Part of a small language model's weights: 204M tokens.
MLP neurons of a small language model. Each row is named by its layer, matrix (up: input weights; down: output weights) and neuron, and shows model dimensions 32-159. Each number is 500 + 50 x the weight over its row's rms, rounded and kept within 0 to 999. Numbers have three digits each.
After each neuron's rows, "fires on" lists the tokens most often at its 100 highest values on Wikipedia text that the model never trained on. A number after a token or word is its count.

L3.up116:528554497499544566440533642522523495467501503606377551526571488467452545567580405497470555433483502517488594487510499492486621451547474551563457486486472592495453485510528466498449522506582587499521562477493385548400472464485519575553578502472535463492437523483469498438565530468431548476449448490514462475475519537505512504431518471519418426428435527433476495420494475502530501433488
L3.down116:483410492420482491547582491519453592474453471455567396508443482453429522505529551456535563467503498431624452496473476507459463576514495467548466507433506447437432537520507477524540511509553495476551542544452470504477489558465473448516478481466404480406481390472460476517498480412536469472546441580485472498511503499518523449512521556582465404519569528528585596541499540541536440536515
fires on: " to" 45, " se" 14, "ron" 6

L3.up258:436522501459618497482435503483498490542516480543462427516466519501582585423537487491516563577456408604580567471467522560560569489447478494471599484491460519485461564494502545465513435448422569585520523505422523541506462496489603525655524477541538505525461520468501485516472518499515450516477428564536477455454540521428436563527520450508546497518488478384503476344564497437468483468559
L3.down258:440590522529500444570586473484495534506392533545526530558498544530471481461452497538535455551521538448483551466572499504590527504467552606418425515518462503591423467489529589443455447522506420531490431551515458430521475487508498500450472511551523550485488554474451560443516443563545509586498526494462517538570481372580447531593583500544439480510480556567521492523477530469492487540502
fires on: " b" 37, "B" 16, " after" 14, " B" 12, ":" 5, " (" 4

L3.up561:544516495515444514509558452490454440627431563514438438473503474496540498556420477574518559612479477584526476543499530523465484508530467476465474499532548542512502416451575480502507503500530508499391517552483546459512558481369569476475433490404433594507529466425495446456525533464601564503438448532498550484574508406463469580432501451514456510536454519510530502490543444464531445450490
L3.down561:519571568584458510461474470549512537510472392517552516467390555566617446467488551453454533506529492475520466496545524419522412379514658529520553483475503593539508572513481528574540543464402402497465505504496511476590478545556554416437566431491492452489429473534472528511467474514628457405544490521501438452539480508461542464418516513524483521545467527557563532623529461469510446464448
fires on: "per" 25, "el" 20, " re" 6, "it" 6, "l" 5, "al" 5

L3.up1017:440518615489450503534531467530520476629551464451571418430532554555449495465448516559383487571520439521539465462495600549483547568518458580548497434508498536521444428541505447428515435472497502516475572409477429503489484567349558485563421538480448593491518489551441510520484522534568568529461479501480545458510462478492453438411567522546509480595483555576503472501455463483488510548487
L3.down1017:494505579473484455470568479527510555517588442563494540536558551466491464569545552529667454420559473484571491431501627488540530437474507407514503476532524471473501430508462628318475533528506432538455499614520492456479498549419441510484530548550534522494484447541446503483378448502528511444537503559560569496472444500459590547548464475517470497536439502468485474514519561512392455522448
fires on: "per" 25, "r" 8, "p" 8, "al" 7, "ul" 6, "re" 6

L3.up237:502498403564451466447450516582457382628438515527542464484510486534438440497488469455461527471505560485456538602514473504392473561500505468400485578539525631450453551477544488533618559457491514517499554459507427486564503522390517403519512455472521514528493510531465497488465470524501476536528494510456495507541493582447518491502392569513529572559485537491498483419629407583501580485556
L3.down237:544523518468516471585503380529514547469527465583517572415472471426496562392492531506556441469486510499488574401481530534630486495579545513523449475503491422583493535493471478544496516501449576498508530462480565554382465389653539496475498501475516480423467394545464480500510544505474517433484476477457462527477452470550501461598561514448495519469480562576499497551345603395500485458476
fires on: "ased" 26, "ed" 12, "A" 8, " due" 6, "I" 6, "D" 6

L3.up864:490465486513548575529510562444431333511532549510507493552486375476452384485436412542456584505524598597541501459499509508497541551471494495495525532445433475566414360506586518511488463559405475530502551545497478533526496454473516422562505523555479511395438603501583484498468552392553415497473593452528508524515419563442525589526464461480481516643476513487532601497506491583452437469505
L3.down864:540493516521592468495555551558487462477473482529488602450397456534506432498515487509547520387504424549507457402479556511563507467400502473485506505462530434488485512535474517501533420496609439604504476481528496530488518492510552472613446416504521399485515537418453436503557589501528400443549543501533473472533459539431488532561591388541486626481417507539463402473479487444483543505443
fires on: " on" 30, "ep" 6, " March" 6, " August" 5, " May" 5

L6.up555:488495520477562566407410545509453481499518474550463440452552498540507477549477478493557506524440478514579481523533469500456534485520455617592468518539513550469512444467473491560521553502515603529439506530527491419526572486484509541458478570601525557421472550489363367513517503517530467504527495520590508520395523469476445572457567509427464477462524466542452506597495565545498479570475
L6.down555:531462494505562554378496534506570481531509493514502488481522436436572484532443582583569490505422538516538460506562479490465523363510473539525489461578513475477506408488478533516557358444525550524506452542536402538536522562530478499503546502524465572509501575498385481456517488520459511509495583425584500569472545492527495481443501451379636440490459569461501427478484543484424502467505
fires on: "," 49, "." 46, "–" 5

L3.up958:453556516543439495443534452576492515490472490516442536497543463511467437453554492468518556475517586508582450474474480494510493648479469518433561532528546464480380569570489438472462505502438494580512521531432530447537543465520493456519480459395470623489522484634391416410453540478538471550552473551507594397529500554490490550472455514429461584498522517586485470420605505419451449519468
L3.down958:537483522419339378599521554458495505489459546463504489507417541533467450531463528425500462485526548512452490422474445501518458464464485438539400459370548494498522457518552449555518601522404436473517456462523512522475456536541547486495560451480514441595428496480511519378562453605562519362478467509473575406452565484445606470557461576444571528525553524419494518610442565552511573505560
fires on: " part" 22, "el" 20, "m" 13, "ed" 8, "ography" 7, "icip" 4

L3.up29:464582576482597465471506511483541475471516458499457498433394511459441377498435426562533470456539494469541477557526412527418586444410499564559554569506541487539551459451480447432536502425493636496471532533552455491590558444521504593493523533507429534422561520476456477471457523432492516513510464546524448414535553442604526527469505592435607450378470504583476557536479559489512530543487
L3.down29:518580399539468518515542437529485414405446600429442436431544460472499399458552494559579520439510476543451472561569565474464497467576551523482465589552541505518494432569517473542430456492496567527524476458578444473476540445495517480487499445492439493473520559497510489432472531614470494447491477468543515571432430411469502564514477521395536502512514453482424562549577459494433484571556
fires on: "," 48, ":" 14, "u" 13, "." 12, "om" 7

L3.up560:446540582561502504442542556524567481485528495525380519492487460457420422453466453549467614490566559535565473501453465414494553541446518480410547534436518430513457524474567543494570541543472542521431532440474459413426402521477540499524582563469410556414501513479501498490483580461545594518540552487474506434485520565527602559496394523512486522541463546454499398440537515472584492439518
L3.down560:473508457477401531503506498503567488480533551574508572543539381546527517548462534440500494439478447507518467503551534473540486434461444499579549489543573502473556497452397452465504516549546394502493536475436549397467465496458544556513531521555591550538552443435502456384459563527589568468521526509545527452466455451415645475513563530552497486398401515486471467482607500535521442524544
fires on: "ut" 27, "0" 17, "\n" 10, "est" 7, "it" 5, "p" 5

L3.up603:681538455561443568493393507502529409561465510553512470606510453492495456544533568530452543536442571496511519515485537556508500570399495509522571565489554463436396493503635477491470541511469528501430553478403450488504472455538549422598586550361481510460495499521427460408504493535464540626531478468438547454395512535419577513536484431485485454471445475529570494509533473528489438410504
L3.down603:450418550544493541513509493538522529477510494438597452564402464509529483506523431382458477505488442472500495437470546517439517495497501513490489537533521546485483506473504498441488563508516537523479526539538489453528497555451469419437494521524420524488473461469488499486533511513555443535538517519480565502502465512528450463453466512543493568475540555538594429458581480438516466445441
fires on: " to" 16, "ber" 14, "alth" 8, " long" 7, "ass" 6, "b" 5

L6.up423:553513559464521463494439518634567557503625517382366360532508598480479460430539562481489477572507509500540489509503540495526495592511433479453531555519497389486508509373442460574511459500496541452526501486529425451568448546438413452543564467485547516500510593519492488508461659531407518544530491515519512456498579533403446514448460509466532429554486493513478544502479572511513526446482
L6.down423:517536525528550572502575496460477474454549487518480545399503462537507513499495440560526544400498490457486436502525499532521434573521627465507472498483521565475487459517522506468527494536529508433494528493525474525447480529508508505510501542514567483492512424532567459517484432415390481500530518458499515540519442544434510442664495540518537470509476555573474443496509434419546498497472
fires on: "k" 20, "," 19, "up" 5, "ur" 5, "ap" 5

L3.up356:504478543472487516468589583499426498527564627467394403519523460531495520504447445545493575570502457503514521512511565446499624561525559478461491526502493456513491404412497478551586544374500513470444512532560483531471500498413512466531463499422454583417487558524566489486453561588509539530434437464572462502534501544511537443403501509468506542578517480513489474514493503426566458424496
L3.down356:454397516472578448444420408455424483516489519487473427600471570476409412469491532453548515465551487546497570513537525453599522514526474540475613454534480554525476471468406485473489469478528450440518429561520536510432470571619498470485428580426509553417574435508572504416462528509599541467537546571559526454507463562503466533505531554538558491470529479445464600501536558522472481493469
fires on: "it" 29, "amp" 13, "sp" 12, "un" 10, "ett" 9, "p" 8

L6.up955:465430486563482496486455532591475538474414531606541451458462485438416585554428494546492534508541426495532559552523449578509495523480501461509542608482463415415487467451535426607486526451508525606536545407597479439461546520489413490482609524441432451496525524542481517479548557525512455522573534540557479399456515450496468486539564549478505427491490581525463488426437510510509590513566
L6.down955:464508452526453506529465548518520443513438509437577430460460425386445471515423506513556484530603466495499506487516563532555567491535398476573502502561457498515436427526442475546508540491493446591549484499566440513417535472462424379492527588509479451478515474482532569572495488489474600522596558484486531414517593508479564405460544522564604502527540535504470481479460521416559515430586
fires on: " se" 19, " ev" 18, " includ" 10, "ec" 8, " sim" 7

L6.up201:487568543470620546510537559595453521423362517499553501616587483386512536571568413465557483487383512529554450438556514460483572539501516389482502613496472437523456477538482485514434498390569438621524496526517422518586436439516462541477524540556468532465484503535486506475540560430501477528450441484439513483511613515466494505470409497501544468548571482451484468529559533404469548534575
L6.down201:471503475558501487522497495405533473463563518497514492508435436541469462465575481470416515526528440501503414520576473471592471557514529551482518427476508446453555516446480547464549553508493468510493441529397542644334501527452590442530457459507478520472479539448522484640503424530426544519570494525508443548555397502569396586449417534538501465460504416519493442461523511473551542532494
fires on: " n" 16, " St" 15, "ig" 6, "ark" 5, "z" 5, "ers" 4

L3.up146:443611441432449512453427516582484502430483401564424557493540342450468468511464471550520444458518488470476504478527522535424546500405458487557480580582534566407558462486511444439536604429464543558492544505478480453569599454480505554480587499559514540435519515468386566466445554469551524505527469496539547515520482516527461556502525530462568523458502628538588504513550532522414456543425
L3.down146:441525507489513504526461524582654514481497584586482578482514497536551536514446540473538481492470489389487477443511465413453489457389489513512554449552564526442591444512438420534479524451496487461504462520563569443485530550498466569462613448442413513490618541400421484499601491501499608538586520511545634462481474464550466628564530393461536530475449497436476445474468482545432494452457
fires on: "." 38, "om" 7, "s" 7

L3.up206:465545567403586505493478562505581545476543502547518396533617478513464533535499509593502507428495534468490584506482469462523513456486587565607426486529508526518512468530511557452549521480454548499378583497455357494581570487511403488554492432492502553487343521500506455418512605528505479542583479444552448491506440470561443565531494539403446524531541526470526511500447502454480511437550
L3.down206:486486555547487563395483466542552526501461410468517460448489475582532503375571580560532615496529555540486559488502450531525499496492456542421598573377478521477489496468491551529494442483530567559511465564524525428619503549490436504369465444529591395576484473453546444454471512584496479544468528508499470515528468594513507547511521445553459499495541573487541515484526493498460486456495
fires on: " A" 17, "ig" 11, " Q" 11, "ip" 8, "rom" 7

L3.up184:498471468564451527485468506498519424471444445592443475518527467505450386551517493516516627589541522475505515498436458423540542443459540591490487550502483530544501361522564479504477518534525540565462549541474480398472523517478510455483598576546421560493461449546534477413413475493578587442482526509421488508407536537484602502445514522497558449483469537576475492472518532536501477487517
L3.down184:556462547435484518427462536535433628581548468421468463592483468542441536443466499627531515430465485518549497498454493477472512513468428494452492522480531475551477475414496419447500480521541559491601466535563557492500489413500503492470455478494583534568574460497465477517468517511453528459517494533519489513553561492432392453499421480521492416494572492461502560510527570579523435525449
fires on: "p" 17, "ra" 14, "m" 12, "fl" 11, "an" 10, "5" 4

L3.up661:434534557496449467523508565485624478598610583600437503516547498516531600537541445454567534534468488446539526540519534465521513488366415558590525470442486533450422374514502431512457513427395480491568564494404495464514590449508395485408483563508447554465491577542512500420455503459446522491529429548464462558516540449442513429447485502590473510562484498575568513484501513466574497555503
L3.down661:502474504434497535513464452479504526539473448507459479514476449534491546501569503536423559466557391465467444580598527475551436489504535444455460491506482459511462585466401545382523506526492457533536484538541479507463435519497532564498491578444514498560555436453492483479541453489518568577478418450545472424467503506494446505524499577518435558550550426489435463441540547557399529534378
fires on: " t" 31, "o" 20, " At" 10, " a" 8

L6.up910:534612517467508620380431531522402492592490444521506458445532421429471528469449465520451464515503532492546468506555557533443568465590477574510499586519572549411560485478501488442553526469507641497512499517509438510565589414433494519430542413525457524486483546495433427468457537438521567540538577522618505467479503409517496572507540539436579495507591500538463498494503612520496483486519
L6.down910:516444479495515577412536559459500458539485443495493479446598506443546479561373476482535531506473456538532487519501461409437496389509473565513449579565593487475481402499517473496514475439562483505508516533577485564508583452503466496554431505522479516508548555416397530564461509584442486501447589466572530482439548458496522539471516433413632538548525533474461492432535512472440442464519
fires on: "." 58, "," 30, "°" 8

L3.up384:462550466515570513497539415522460503479548490540505477552542383502463544550511514587568622550534441471467528466400492400509464404563521557456491521540561493444584450513500512549574511509482467479508569481424476461520515557477483515476522475521477573499558418536565458417416450495475484415591515505412518513483532540464490500481452462479485514439489505552544500474542458470437502538486
L3.down384:459430488565471457435501481492493497530432450577524493518484500479473472556470479560452481514489541473523502542584562546557449549488446452517606544496467457518515457521585565471599581537469487510523468474511565521530513522552526589569488458460487400610508452510442539564444479456547547491462542413484603511506498499485433480470469472457465493550442551481573585507537490536561558416496
fires on: "p" 30, "ult" 12, "an" 10, "000" 9, "pt" 7, "ross" 4